MLP neurons of a small language model. Each row is named by its layer, matrix (gate and up: input weights) and neuron, and shows model dimensions 288-479. Each number is 128 + 32 x the weight over its row's rms, rounded and kept within 0 to 255. Numbers have three digits each. A neuron's up and down rows have the sign that makes its largest values positive.
After each neuron's rows, "fires on" lists the tokens most often at its 100 highest values on Wikipedia text that the model never trained on.

L16.gate2276:167116102116096097153130112128076105119135122122113095092143142090171103065104103142137115150105084099095053153102141068107143100162138090112127157105175113117109147139133090137110142104092096189105089077133136182132103133113150103106132113121163126150127117101137129120121125194175124134110127088126123122114161118169096151168094158133115097150092149171162128165152168059092100119105153110114140124117134093150071122103108145127080133106155139187099129097067141186139110143121078131149146144222150093158158007103139154121172143158116189181142184101147233139152084142144155135
L16.up2276:115115131169127106145103124129138070130137126149052140102186132092091115157177098118121178129116119139116166169147209096189140124084082138110102098110176134077146101108120147089125091110125118151140091095127132079055105158110104194155123090141139132086122072133111115143090146159173152103156179074157072119119127123092109123107071112137106139158116140162110143116114118147097176124171139154127184104179083118054132169118200167162203087126117160141206181117104090163156150102109087115079080130099167126089108125136114127146163105150148172148116203159083109144128130136097109100
fires on: " ", " (", " U", " \"", " p"

L16.gate1169:153127137154136128082145104119148153144169133118107112147167095134134129152086107053200129167121093133148143111096138117124148157161064084135142164157106072108132179168091112119121155081090159154156107080150112170126148149112114113169136150081060130178087109123114119135183126128164138131187154127111103126195146043095158148089116126099122080110152117117136094102109128113152135144141116045150132178116096121086151101140141148142013124101090128124099103109177057174144135179165149120118141151153098104185108131128138130192156130182087126180146119142103183100153090135090140192
L16.up1169:160138081122098112102147114163117063235100128168158126129106139163109145183124082090123149146123147117121157107118127137136174055152124125091041140134148113131089113117112130100119107087139184170190122154147100173115142157210140143118142107115118186180116105106168089149169103167160105121174151103093111141100178132101125178115099148133179107132133130183132115090098195106084112122164105123137124102100074102064142135162099177164119138080137123045112169162167136198074131129160145059067151126162146147144110148136086127149119157127053179151167114105161185154163170109130115129
fires on: " ", " |", " \""

L16.gate24:157148129167144120194154148063053098116197112110086174133076126150091122080139189091121120080093127132156085104120117114135138147141171102168103111120164077195131130108107169185119135044056131106103152129084138113104083137182133142215160136149096121091145114107180091125126149147136130167119153143077127095111127109112139134082149099107080139092075131128088126095160119071155111121156127104090173169090135155128157168138097138176164180141136148120105119132144101175144187136107179110111132153164124145122126089104085102118104132143117154125121102108138161095132157123113095172
L16.up24:213185071150171091156169163092110092122118119161115189097157129096085147125128118169134146173183143110093132108195143078152063133137105132140135118130225101155125130150113149153135104089105159189126030147154165103117132159168117207066098139099061089109106155136099127176143180069100120091120147098079173075157165180054130113100121151160124118118137147113152152099067135116102116094142133105132149105132093123090120097116154127125134138121115133106153142134133067110104134148186160157105132173117097111140088123130078122161077134120139153120173151137142125069109128091134100143
fires on: " |", " was", " were"

L16.gate2313:111114085147118104129170094098140162074215152060144163137119107099132111162133137076177148139181179163152148114147111144054116138133164152139095185136118131181082125129091119059067094127150129102085117099156093107120072118205086134050113107082079098110108123143096162085148148120117132119150202121167158156147116088118111104103103102156100195067118187110082153161108137130148147146091164118152151146190174138106113150180119070044116098117110114119179141167080155142133162149142142073131110183109106144032120129093096130146125145072194138104108105127101143127088128069153139152
L16.up2313:118122135138105126150132088152172133090115054111136111119123125098041089118130115129081139120135155112089143135110131178099124160038141159142141149122112224126168099121128111115167172125108150137162178159174076051147127159112113095134119112135160160134123172117106126082149172102170134124170095143127160094102179093175163152146107122137164192093121183193155123093090099082168113150109180131100157169083164143127151148149104083161123120200149156084103129145124098129113124084110107100099092181143109117095147152168108147161174126158186134140115112113127130114114165093134130107
fires on: " L", " D", "D", "-", "8"

L16.gate2046:112076102116116144182107108178058117091150155144145183153118069119091074125162111117146073106132122127158170123093121097171107115099109126088140117198137147144096125112167089107183163187144072116114162069167143110119093138114176154106149159122083155111067145089127143138107163098131153081102136100144125070104103137150131123154147139158206085115143143138117142112131086122176086153145092150111106173109162159099191125153128141167145129082091133087036098124140141107144133141090113086160144127102150128101160132113123098141138128133098084080119168123126119082126069177146128193
L16.up2046:139123160173131133180081113118067126077138141122144152167137119151108149116166141133102111082113084158155117120076169157148126116151131163082091146183173134083131100116132075147134145131163162112156113095093154126137133114088140155132182114104125121095114164135099090094105144113168168091131145146130086142135080087105093137126141138110137125163158110140161048200124139075133147108135087093143137122128106150108126102097088059130131167115222064147068151148129097143162088200118153121158104064167110141159077079178112130055118215132055113120098194165128128119161110140113121101
fires on: ",", "19", " ", "20", "00", "–"

L16.gate1331:140129100134158077135135105183081106153120196170175090145102102076022106086192134120108159096109149100127125114174086132190070141142092085124069121208128160098104070110089176163138121068124044136118150113065126069091105149110127090114110152121154123116148188109144154186116117164060129148156147069113159161084100080179122107133139065134126137145110139131157109097146113097157114140104167136094093154101126122150179180075128128163104087129180125143114080117200174101096084107117100142114093107179156094124119107085118093135140149144094141069151091168203177122127086139134161165
L16.up1331:095123145158081110169056106174126120109146127165171135093158079194178159101166140116125083126076147184146146068098137141206093102113151154131089177123157154138118130082138092139117072142115115131128169072138136128144092153104094160127143133168095148138170093195088080196147115159112143160170122136105139158116107083158169125140162135129106115113101141093084161110074146127154119101080165083106120172139125146149163184114121110145066084167110098145090072142140141127153144149068103094078151122111177139094116125169157143124111118168122135150047119088168131151200127106119104162
fires on: ":", "′", " Er", "°"

L16.gate1808:090089142147100135087164187145142104092107106110141202185156118104105121101098136157138144131099119115169085111082130121058107088152128139145160071155185137075129122120131061126171177194229117166120069079144138098106126155133193116149141112047161109122137140133136157085156184137121163168108124062090106137102102061117186100214100128105150094135066094148096084194084141161109170122221164121145161141153108136158152151093164160153075121076120199117155130099113104136151198114169159100103125115104127154131104066099201118173132092166142128149153109108127126108137160146130152095
L16.up1808:101134125136109142105138138124100150147135137120122177108092059149173126143125118118185144174113163101169175177112095068104076157086144081114124111135138154136133138083077126128165212136108145117124078111176150153077131128161085163076113177131098143153089100099148147063168080157140152128037111070178143051127150142081137145109092124108164082098107121140170080099097119161144085114129180169130082157145153216171138181192148098120142111093118161184121094166089119105063147130123092128121118213145154132125084143098145096137130131123090143044114078117124117180124145121148139156
fires on: " ", " +", "-", " (", "."

L16.gate1301:111144158104221076137146192166146096102161087067071115141148081089128099128135109138094123113149113106141135118169158116187156086104126105129163175165163162086116087130146137139129172036098079142166142083132114126150049119090154144149138144146122108061162155137132070158126107102178167085094130123155152124149125134075139093135124132058136154107156107133134096096122042106075099119090130107091077165115153132082071072145128132136124105112127163154136181110096141190106101094145119122116169075166134146158038133125060169107133091199096132099162144162125053107241087104111132097
L16.up1301:098136148095107108107173174122111134107148165143078146147122116151172135077134156177137101126117149151164124171109150125109146110135100172103122121164167183224139154112134092132132191108119184109093211096064118149139138206104134174095071130092179076150134153050235118160151173107105153179094105146048114077161119107135111174146120184126136103157135097081173175152106124100135117177111126121142146165131149106103098113144092118148144075098121197132159162127117146168120130108138144101108149111103199101088036110139133161134182157122084144148110185139131157148164074138147119144
fires on: " ", ",", ".", "19"

L16.gate1458:108199084096127142121106138117135188106165155158109111115099145123137135127101175125126154166132142131090032093101077117126121195154150098124112139112144183171103050105156070176180075094087160122117157095106154121103093123148137122150100149127091133131090111102105113107126124095156103208046150166157108107171102116155139107095121058132134139146115123145145127105076113128166076130175154143163071170091104057178178146090155158154094131123168094107172135115106142129132239084126131126111103131144126130191152109132117093131128101118107153167085199115177139057137149093123113063
L16.up1458:156155117113125146129103164083126104211169144168151154126133123111110124113112177152069119124123118173121126157128146093069133140090170130113079112183133181124111072182150183157120121161120181099145154147162067180123158183159183104211102098147145133118083147170104192095102142145188133135156122170131129119119165125141121074126113137076146128123152119165127068144114143116199100195113084106184129172094138061116164136143129110163152190115211138133118135115132158135104096190138120120137107180161149135111139148147106092073125180110115089142139152085169134100111114154124089150
fires on: " in", "-", " m", " of", ",", " v"

L16.gate2098:113098137162103126173129108130170149085100134130149102175097124134153132079136102113105107107069079129127144075182162152158120122116114083117104083091112079130098134162165143162118122144144129170146170126087147122106142190169126144091133119044132119088129188191110191114110141105154113118141075158148152096139113113132159090117083155165137150118151168194135109131134206035175143112123137108162195186168126124079155128096145127147145137132114111101126121156111111135133152105120148113131116104184120093095154132164099148123144105155095115127106120115140133157158088052117150126
L16.up2098:101128108130150190123158163152158129164065106067175101084123123198138109165096109154095085119088156071172101159157178143133128131103112103086130128152137164088161177121125133104116152181100159190139036086145115078159152147074143143121131141093187111161142157144166125160138142165121084118182151133084121120166113112123136160096152144139158064094137183116129084119171104075193091109082130079125117151156139088135137090160148122109115201115150098144120051150106143079101172117170132116162020121108149126146121252118081180128167086176165104143190142163090072128129100130133123173
fires on: " h", "-", " re", "\n\n"

L16.gate2033:191111153082133141158109120158121132130196168112148197147070132116124093118096168143117127164099088170132155188137090143145133081141094149117065132194167103151130142175134157154098146128098134119099147131184128138092139092103168201099168177124158197176141127080158106112087103188078181128121102094156112130089107091093138106186089159173206157147109176128142133143113152054132099107160068076102133130111103130159106156194099188146156146058111135078145120127119094094141128162128123121113157075180110087130146137122153120151131129130095163118187112123181035129149144138142106135
L16.up2033:146141159112112139099160073156125060088140083153188090119186094170146142167121144101111156091142121107163163074141173191141148143175143168086114168152125078089175149169093115116151099126097070152089065123140162138132063119160131211093189100076147100134144105147121116148141174162122106163121115207094080111121169101095129116139119200087136125101085152089179144143125125166115071156183124134157132180153127123136065126141054144138061148125129143125144168088110106105004114159130136103094117121129144115140159141108164163130142118102115127113133212058158131115142163132164171109
fires on: " ", "–", "20", "-"

L16.gate2268:155131097146127194122134053138114139100116172122209087096094164077131154134107117121122160118126146137136127119125203137093188138133089131167071179139139103143120180097155138199107094141120131130119136099095156147114210123080099045136141087118104132115075192083074085092159134170128134148134151162112181126103161146109091192113121077117138102174204174143119078105159081068105157076088134134119109135130125138142176178166146183181056139108142111124090149113152174104122159163130125099127075126176143150078091073108126120171097125132131136145138142215114170139135089101103172155
L16.up2268:112188055109134154116086108147136135126093077110182086114114106133139193099159121131138109120132134133161142163159109148138055133131124112121099160098194118102095144118179100131144111117132117089109122083120158135115152105117166138122206108132130081140098118121106088160130071197121072160143159082074141134116114158112141142148177092137163087083110157173128112144149148114099102121090169127105125156095131143175069200191168119128076161104151157109083052143084123113138107127138125091135146143139154169078120165145087097103066118113100134154116085103129108083156103165110190141
fires on: " ", "–", "20", ".", "19", "ama"

L16.gate1854:151099111131146144141217192095110132122134123103114146146096121093127200063127137106153112126148109141106147176176125140121077095152167150124111086116168110154162030160222098109144133140123107147070140143112128108148127109129113178141130111092146092108116129148105168114160113135148130116056128087183208123137149081101109090085174134159184141143101058205095124152126114054138201163147099156096124176099176124187153117122057158099136096163132170158080112149083141170096169121167102147154102130139103126211150152146131117143090123106129155091080144112113134094142089110134097140
L16.up1854:144063146153229131108144113136140096109105149094134105115108142124117207142135168084134145065167157102085145077112122177108110113112154092090068070122150082069119117094191135085142092116185099119126180113122165166131140078181135122124109123098177157136171163109197129034140140170112155118134125131169080108179133030092045126086146162142144083175134139187110115179178173098148094116121128168095102173127198106148132059145138108167134142105148126123157149182081084129080107151186081153124131146165096103166143127125071159122121142186149149073160091124154127194090130169150132126
fires on: " ", ".", " than", "–"

L16.gate2329:121128220159157134081073145124095137083180122086127072176047128172127137107155125177151103101089117121221101132103149169152147059098135129090052120129064123128150097150122155112110140155098165056138199175133195096167149105152126111132077148142136106160181131068179156127100162121130098161116162114146108097112142161141135140149141126053132125149111135150138117124096166157162115148165159151119125127124165128121130081094171121174103148081186128149164107126091134091115178142124167112126114110160138125177140143126146106122117105150062111100155146134125153187213124123170152134
L16.up2329:209122129113145075161166119151166120182141101152144127149157165154142104050120114126135144086081143108153092147105169171151133123133132119122172182109080086094131113124077127104114112069112133091106096101049143117145138084158146112154204168113122124163100121116168142124135112103093181175105152120064120075107077152151115148117117145080115096076151160145112157125105089136079087087128138128148068118115104103154153155094168157099080093122171139160128103110161116141126153076078083131146164167134118141178118116160093131083154120038144086086122142080158129074192072121145193150
fires on: "-", " had", " \"", " |", " ", "|"

L16.gate1719:108072117143132139097129182166094085085156104138121166167122117120159142108147084151184131097085097134111094121143190167131097080150075143155149141134158111091135149114114140151130196127146121176100173116095176153168100113134176084146105093098136080168092137093151166112168139140131154076085084098110089127147147141112100114076073178205098113148127070095156089105081128132101147171139087129114137110112134148123162099132134115122089102105129165160135139125113165110129131168149170152116154140184080113115067155142090091157075125119155091116132128115177126108180118130111130125
L16.up1719:115096125145156156123081149193119121118083150090143169170118188153135065093128169120140117097088032131141126134113162204136148100127096130181087101130137147101101121117137152093059203167078114122131124079117163122173096112152167131133088087142106163123177157126146128074136176123140129101084098145103176145131155132124115026104094104122147106134138110096148063150101061128112132093093096139109131146112163128217154142164144100156134163110149167153153126086122112108139101138149111151146132072147137090091128151087123124127136169086085095077118132164141135079149123159068136112
fires on: " ", ",", ".", "′", " $"

L16.gate1596:099098160160084087136146091180173131106242029124097125171082159158106101114097127089103176097144169143165056160116193128159128160179145155084112100153146132122118097104122142116161130143119085054143153155167126142163183146154157151145088171114151141144124095115088166177128136155126153096192118172136165131110183088174092134118163163118138131097116163109138110143148109103088096139138203138154140104124151155179125083100157170126175174119160109094104118106163146161132161133111166124099139131157136109116150110116112153117045103163131152182090145087104115108100111099122125159
L16.up1596:121070103109141121152093092092156156109165118100162131113068103115096089169109103146188151123215093151065154061049091152035103108106127136097083161091133112092107066152123142123113163153158126143125114159142119112144140126121131111143145158134164152138070127081152075060187156131126096139122183133177087162056145136185116141103122119114121093072077161148088181103119079115109112186131175126146190151146098083164160149148142173100189171108173101154178155136124189163118108138135138085094148164193142141189096111138154092148018142184082124142140078107131142098194151167105102116
fires on: "20", " ", " part", " under", "-"

L16.gate1586:187151120128178097085100180209085107091175134096080151143109132145131127105111166126145075081184137116092127121124098065094095118134122144096100132164120108082100163167106195101089154086121138150193196132168109181189143136170106177120090206135137108102117156095129137122175141129126172117171139103190160140128110147058133142100142088182163161095080170168097131127155071114094138107148079082148158117106117152105124143153130160148126130119073140157134159119084096105106134158161139074111114126127170085181123177150098054088084119083076132101175156113150137117107094131145122113
L16.up1586:089107104168081124123136144111125120121141129120134180138103107128093112140107162129147128113131095095162131129129083121130098137078147098081125139105133143102130127082123104134178144138141086084120144153132072133131106082123120071177186125171133153093113128139134128113161073133136149131112160080206147097120127122095098118138187022132135133197167166105135115123167150146124144157154126168080190116114177090151167150118141140171131042098128152111085094174150131125130139194089108147106108141111134087038177090131088110156106129103160139144099167110210149156087075092080167108
fires on: ",", "-", " ", ":", "–", "8"

L16.gate429:111097157123129125138140133177130160153158123158156121097076134131100186179163126176151116057163134167097131117051167178124124142188150142075144163127179066103105131137149060166159110132084146109092132113180168105124165128139136156159116160157135091081143145126081077160098174121116111134206109108168140149128113104149105135134112159201143082111127119071149110126096154137137091161149106164132134147058162159169117124137120157096093128143083135099134121088104117059161135096131146108138084098109181110137187037146114116144091141108121150156129156174125149131178153112045131138
L16.up429:138080138120125119129132168142119079113146179200142076120116149170156164131127141139167177125131144132114116120095111163115142168142131088132146139154110132162085106143117089115136118115131197147112150102123140096112089104063138144114137112098118169124135133137139114163106157149146120101124169140096114155098149093153202107112138119168124161153136088119147136143124177091099035105045125111085185118121180128124141144100171119102127152121192103172121149098137125105168139118081136124114105145159080173120123112140172143146063129107081160124118135139176070127133150124146147105
fires on: ":", " ", "20"

L16.gate96:142090173162110120154130102178154112113150123076097135102108100075158089056186105138135112101086143109098148096120155115144184154103141122138127084074131114091116071096138116087106140110173076136156102114085136129071151111085146104121121167114166185113103170131137124146091204135155154097123129130163113147118113107152137116129080116129115146134106113145162103141187223124111106128171152158099164107126101100146207139193137155093191178078110103162153149152171123182099116132077142144101140118104107086124133067136146198183216105154079174141134165166097164156164107145162182107
L16.up96:125114142162103195130082131104093092067133117201131141175100119096170114111147089115152153126136107162136104155069044147138113143090104061139122105175139144133154140139146100059143113098122103123135173111117128128102103141153116100084088165092099166135138109151171109119104132177126111152120154104129154123158136138146157133159109124153170161112055133142125151099152135123171139174161117141160081136192091116101124130149102139168104161070099139110132145170065098116123171126168158165171193146178147126098128086106103106164120136180137110112128131105117107158136106191144192160
fires on: " ", " c", "s", "k", "c", "a"

L16.gate1905:133086152158132102120140111028158134107121157104066129142122080137157148136119118156119177114038092173179144130117129157173132151148136102160157122092085038168145087113106159105123176112106116088126134175153177088112091112153113133119156135139095158090099138110166108112164185112099183075145094138147062106159193082081125129081123145151088143169086108125081157179149135111162152156149194100115141153153081135114121090104124145194144067195139120156138119127110142131163138035135111057102130079147077158066129170107110145141158161128084121122145116112145101122104076097140109156
L16.up1905:168102127141147098125126181135092121150128131157123161117117159086126101096125124151151097174174112122106132114152126130138143097163174086138144156143158130189158113145127133149113119100091163154146168156123144139115137143073120107116123143159124163115135051119099114174163084068128121149191129117110108178135170139144122155168133108159122179092120141173166100145113159147160120079144149181131116134095154070146144090132113067150145140189147084144174124121086185102129116147088147151104165131084151132147102127112122145211123185120049113185123167179059112113170080066147105067
fires on: " ", "–", "+", " (", "ap", " sw"

L16.gate2189:077136153164126067154165146146091146125128133086119128070069139116149199109076106142105132096099127174126104109087130127173151133157199120130187124144130086116153164104127105123140103117131091109087103087142110205149085133157105097134110107090158117128147142139149160161149148153164191024122117147128141178067130114223160151144143108149175099153079123139056100126118167104164085158094062152171143126212138111099113071129139175097158110154116138100153145078164108186142169065174114121108161138141101130124116116124100130158134070119117138107167153123143121063104114140146158105
L16.up2189:135176242183134145130134177100081111122101216082090142092115113127135132100085117073111108088161120167168096134133148100110080075117129175089136098106125115129108148081132130166124143132115154132077124139159146140120132148125089134127074175126163112197151129100158109088131103150125116121065142116116101161135134156124141118177114113114123118217162109147146092129104121134149134110122071139103163107181091146079138094163117164099124087123173154103161072101104106146070109197117097116091112073144151136177111131082112126139149082076165101090123144110115166124146126137126115138
fires on: " ", "–", "97", "19", "."

L16.gate2474:113094092105172113126153107120182091131106140187143095136090118092164162137094147140092116085145095081115078152183132170088118104178114159131138167167125170125140115104112177181114078133149095123155114133094138148131070169179105140169145093132145119080124118090168043171134065152155152104099178135087136124128081113108131170091147159140141109176112142161179149137134157138126124130090114155088184179079135140119063167146080077142140140121094085147131068102097114081180180136152128175106152144112084130092136187076124135185115175120133145131141131150151131154097110110137144117
L16.up2474:123092102128129120128141163108146135157091153114084115133136182068171172117125133149125115140255136160152109175151128127102090085138120176118120178079150110123137143104084104162117140157190147147134147089096099135106146104183122210118124104144150173160132086137075097146133158162164138098095103144146091121119159114134191204056163165182158112118096090167117146103132113140108128123098132127098105136146084084138104115149171135091145113104112118151163147132091075105135129128173146112107125082098105115085153147156133107171165202122092126117133129177133125168133109142120151125
fires on: " ", ")", " Ret", ".", " Yes"

L16.gate200:175140141168056132156136109171108123117176164150162111062062141072161125126105125112128131116098092130157126130135131166116110141114114156077075154129121145099173092127082131105200101102082102165061136117198119107184156156149110197127081139113174151122111167105174165124105129109125190146059110138148077091158149076140107052112146135213123130105164174094117119158134046110159134116157081052184179070151098114112138082217198089161083138160084085101179136099137182141148101121138116089157106130096140101105202114105123108139138122140145113105137192109160146140129130124130149083
L16.up200:138146128088148132099077127146110131153098128067089120120158109100150119143166174137132121065188170199129146184150125108078161144066117119149117110139132193136098096159164169103096140085153173188148102057159075083090151108217178177138117123128116134097120137153113142160129146117142076128171108138108055093171098165068180134116098161133156144107101131088142137044122141145144148159101166126107124077143114119165117105082116113142105154111162147207150161092081084169096123122141176084100131136098124080116127103095096108130151157124123152160084169125126111162130089141145095078
fires on: ")", "}", " ", "\"", ";"

L16.gate609:114111137130116114135117125121157111120161220190115191115051163178158082087094134138154140085129141184106165169112077173131123167084108115083097153137167123127081127114130118128122125112130151097099159118121111211149149140121147154164072109148153144114145102105150107160142096137107118137084148095109177137132156171186175134123124138130159141148163108118177082148188116117106117121125178119116097144074141120131177072102180124103112177150191144051087113099110130054078102114114111112164119189169102136125157092118071153165097130170088142117141171158146148071132160151080134134
L16.up609:146080132107110143102110113126179091086183113118095174045167175127086100132130098094126177091116100110093108174128156150126079114107210122088167132090126137069120096141076175114041114105118143101147107134143158165159141148148156133154137119147167096138091109153096154092131191167089128104133119093126090114200138116168146104142079109140137089131132212098128145135108129148112072094088169146147153142169149074094103124096148162165058181151172158080123085140130181159144076123094101136134117152108145137117112197076098115139152159199065111186107122166151139120128143151123132157
fires on: " ", ":", "-", " co"

L16.gate2095:173174139096169129095062160151167096115181100098072082140082217143162153117208118107147121140089186166149120119129114126153069130061149156164124116103131128105114134139119068134116155126194107120038149124122129126109086113104117157131121119141124049072117098121121200124117149104082182166165100057155152099148143144121123140108135125150133170127143146153121111081108168122158131129127114134105115106070134071152136132124174136113069134102110146102149115122124180118156120080126118140155136117094137113126179104164159168169122153077152100151083069152101158094147096144110112143
L16.up2095:112108099146121141116127099146102125119114149175190096112109096184103114138118103144153123097125147115143154092127150126182154055106090158162161105145166092147111064114131187186091133150167127117218074096156135135133139079099110165174135122174134113204102109118175086171108136139141142173121106180105144193102115145075136111103153095141104092183146117122147092094134099213085131127110199175134154174096120160078162119122130157119100154158170147141103149131151130118142110124103089104126102173124119148127149113161143201131127164172099146109159110118148131060156105100084080118
fires on: ":", "′", "°", "00"

L16.gate810:099127117080128150153105181098103132185140147107052088102137133153081137138154101135127108067134137148092094116150191174160122121084099158110075082125111113107083152157131082163155171147127121116103155184160105134129147154101148134126130145205183129123147139162098133136151138091106155171174119080113176218092147090136124171113162083058163126087124087105108129128125093134124119146182185120183130149177119128055175132130146189139135185145124101099099120096127124137145148147124150113154135116105146110085158093071133117123152049114113128174104128120192149126075142155101136145
L16.up810:155112090095172108114177118188049113145143116097152082175127182098129152188129195111130100092141154101074133095112118125122116153105096125133087129141139138150190088111106124128122096110091134117130103154061062139133172163095081142223127153107110136138158152069089098123116127224040094086175156105085105159111129125092080084156105160120134147098160074165122121170109097088122123111127195143119095123051137103162144137184077166089174110134143093110123173136144133076127087192160166164177124115099102098167119128086102095104112129116118203145077102092092093151127134181180149093
fires on: " ", "–", "19", "20", "-"

L16.gate592:154143099153123090149104103133100106062120142195163185128119128141121107131141163145153092140132089080112079175137079141132100133101137159079133126138091113084116134072175147136149164133121098117136193112150113106147166162162140105165126114138171100144162112148111156130125142156145074066098101138028048079125103185110117086102135128138153126177175040078181174147090111120176123118091155170134188077187129131182142109149179081092140091117139115094051054073083118103114085155108106097150108114096112097074096104153131116167127047101087105133098136146148160131126172129131167132
L16.up592:154048128191085118128198133168128119093163146120173095130150145087139137115101119093207173104137121152092139085107151092134163116117139061103147086102127140108180076124113085132050126066187167136159098139146150132135156116162255186189086151146133116157172164121123101096132137139124173129098065156103049122178116130171108115080131099140085051133062136131110135116126121139140140147165161093117118127140169100190164162140131144156162100170127136178128111136157135123139097155097089110144107105162110128132123098175122101130098123133149129109166196115136125118175096110117134140
fires on: " ", ":", ","

L16.gate1681:165103139103185165105122126071154104126120101116164124130116161122101152119175178197152095144132110171139162134057133068157111108068112115138090101201158123087123144158147117173074103161159159140145131098127108130121102126169073148132127144075214121111166123136135137136144112083115104111107089125056095082161105112174122111070140093058115097196177152140114101146119127140131131139121147195100095103099148138138165126162162130149134131099085153149150114131151115082148081142153102083056164082085177100159106153178149203147073108124122112112079163163142177165071183132111145153
L16.up1681:123172171172126098136126124174089082101148135117140106111094127136132170112127092113117152140077168076061136097136117156141092077105119108135151091062114094136104110111144099139138128118136193182129151157086112122152126207171162065117154119141150123086067121118115095115085167144130161139123170148132118165173057126122115148132109088121096091141096088136110125097130129126104130182141109114117129161141151159117110125167176088126108113166217169128105126141089109134144153104118119128109066118093076152165137138077152154179129097165099143109097147184108121133178128122136118145
fires on: ":", "′", " ", "|", " b"

L16.gate2057:170111195106141126117072133129112163139127134110113156171149133095090103155130066174149117062128123148113128109069155160104107045081118128108140133164175087143128125109158101133129201141152151186143094142143144113066138066143144107089171140089098168152125131113121168092176113156146150158164147142095150135165132140157117119118109138161121103174095104144120093171107133113133126124104163124153084137146111196136104142093063108145085176179197110238197169113153060167120114151122111185044129126145087142132119100118087166163083170169053151141140169133133172153074122106080127143
L16.up2057:106083142110096149146108081153116107113193150137115081105172130062091116161095093116122191079205098119122136078122069115137048143112159118154124134153150072199111165092122056107131119095080131188161106106136197144137123065103123151125132110093107128038116154056084109108111088179138135181138137199080185189151125105135143136169106183158143098124121128072061161181154118104170113119135114169153051141147142105147090113123113110098086120084132163135181142100092111128152133147161144188148133144184120134094159135086055127192113111076115178123100160184108142170145126123099140129
fires on: " (", " ", " \"", "\n"

L16.gate1474:174164110098125106143122109094143108107121147134088104188154102086145124137170156130100159136135127095175138142158104151138122136158160129111118173142141171157139109094092128127076156136155068167085178119186165143097071164127119158127101115168090110110122135145093162144183065118088204171117132189090156093143139105081105111092123167150137142177113166120126156119139142099134147133118151110100161209139097070148128049118147148109155172119150149130132157100144104125167136122100162088085158169091148137113151136143124155143159191108092142143146153149014139026194153141115143121
L16.up1474:094103123175218116146151142128067122101137123110150114194087100098127164073103107160106171149070145118160145080080129173169129175079123096117115153154130132154143139101142090145158134130171114122122111108162091131142113142085138138095136147134130148111114147066110084124121101163111194112122124139112165173178131071154143106109095183114153130154087120079102177080096088108106150134089143100131138177139129100090183124189179120145157169128142125108123139147121101097185130161138100148160173137141120134163142122092113092158179169118131096151158141193092150116208099105166141088
fires on: " (", " ", "–", "|", "-"

L16.gate2048:141118088141117107103149125091139105131153145139112115148140103155148123172150163130100137158126157111174129187157089135149141104098132124131047124146164165130122097132141151069127110142108102155100149130072161170106093095168166095123155119183173100122158119095151132160157204067137150162145065169121147114148143107147084173132136172092155133141119086185121087100132193158074101124098159137174083155092153143140112149108111071158133186123127151100077069134129140114136076104145108091121150147120124171087086124116135139152135187120187208173116169109143213140112104154092083127
L16.up2048:089148151133100071164108178130142144153157163080105110143084147126158149108075113174137150123112116147132107134127131081091124163128122119088140129145205109137138113152119152129132115112073089133100118079152135046137115130138101185130147181144128173124112159166105148124150113141160111166158124120123162105102182103129173101085098135146168138134080121113114157120191178122142110118094098128145210147149165107162102106101097112122136129136100109181150133128098160066089126076076116119103131121087093100165129119088142154128125168131161182141105138149180134221165095155128193113
fires on: ".", " l", " ", " |\n\n", "\n\n", " |"

L16.gate1633:145090057123138141149090111176100126125156143112134061084100142121094142144154182133087114133090150134124112124140090085141111143152128132136104113128150084102170120131175129136136168133186070172101080187131164147143071132216156085131102176169136135189143178125114139131123090198177096148120130081133093062127134142151149102174178154111099121192120131111103110150108110104090127179153098098144173090133070146138102102070151160136170158089068137101149095118103126133126108099114105127142139078111194140149163113122155172114139142159131128138119130111192167142112169109108163127
L16.up1633:198141138160158100153112144136129173113160172126116135108121104166165144125134142149145148134123154142096160102124140082083083147129110129126117157088096086130095122092112068130111079129134140106152034153106117176168137169064133123117137183188151165085098107152127156132068164153095169154133164117153086145164117150160120113082096050092141142113103092162131081114127140193114107076156153172129125129129136155096136045112112116148128156182156075103185073189138145085091109180121149102123133126109100144073119132149168158125186138108133085113143123129113075169176109176171167117
fires on: "|", " |"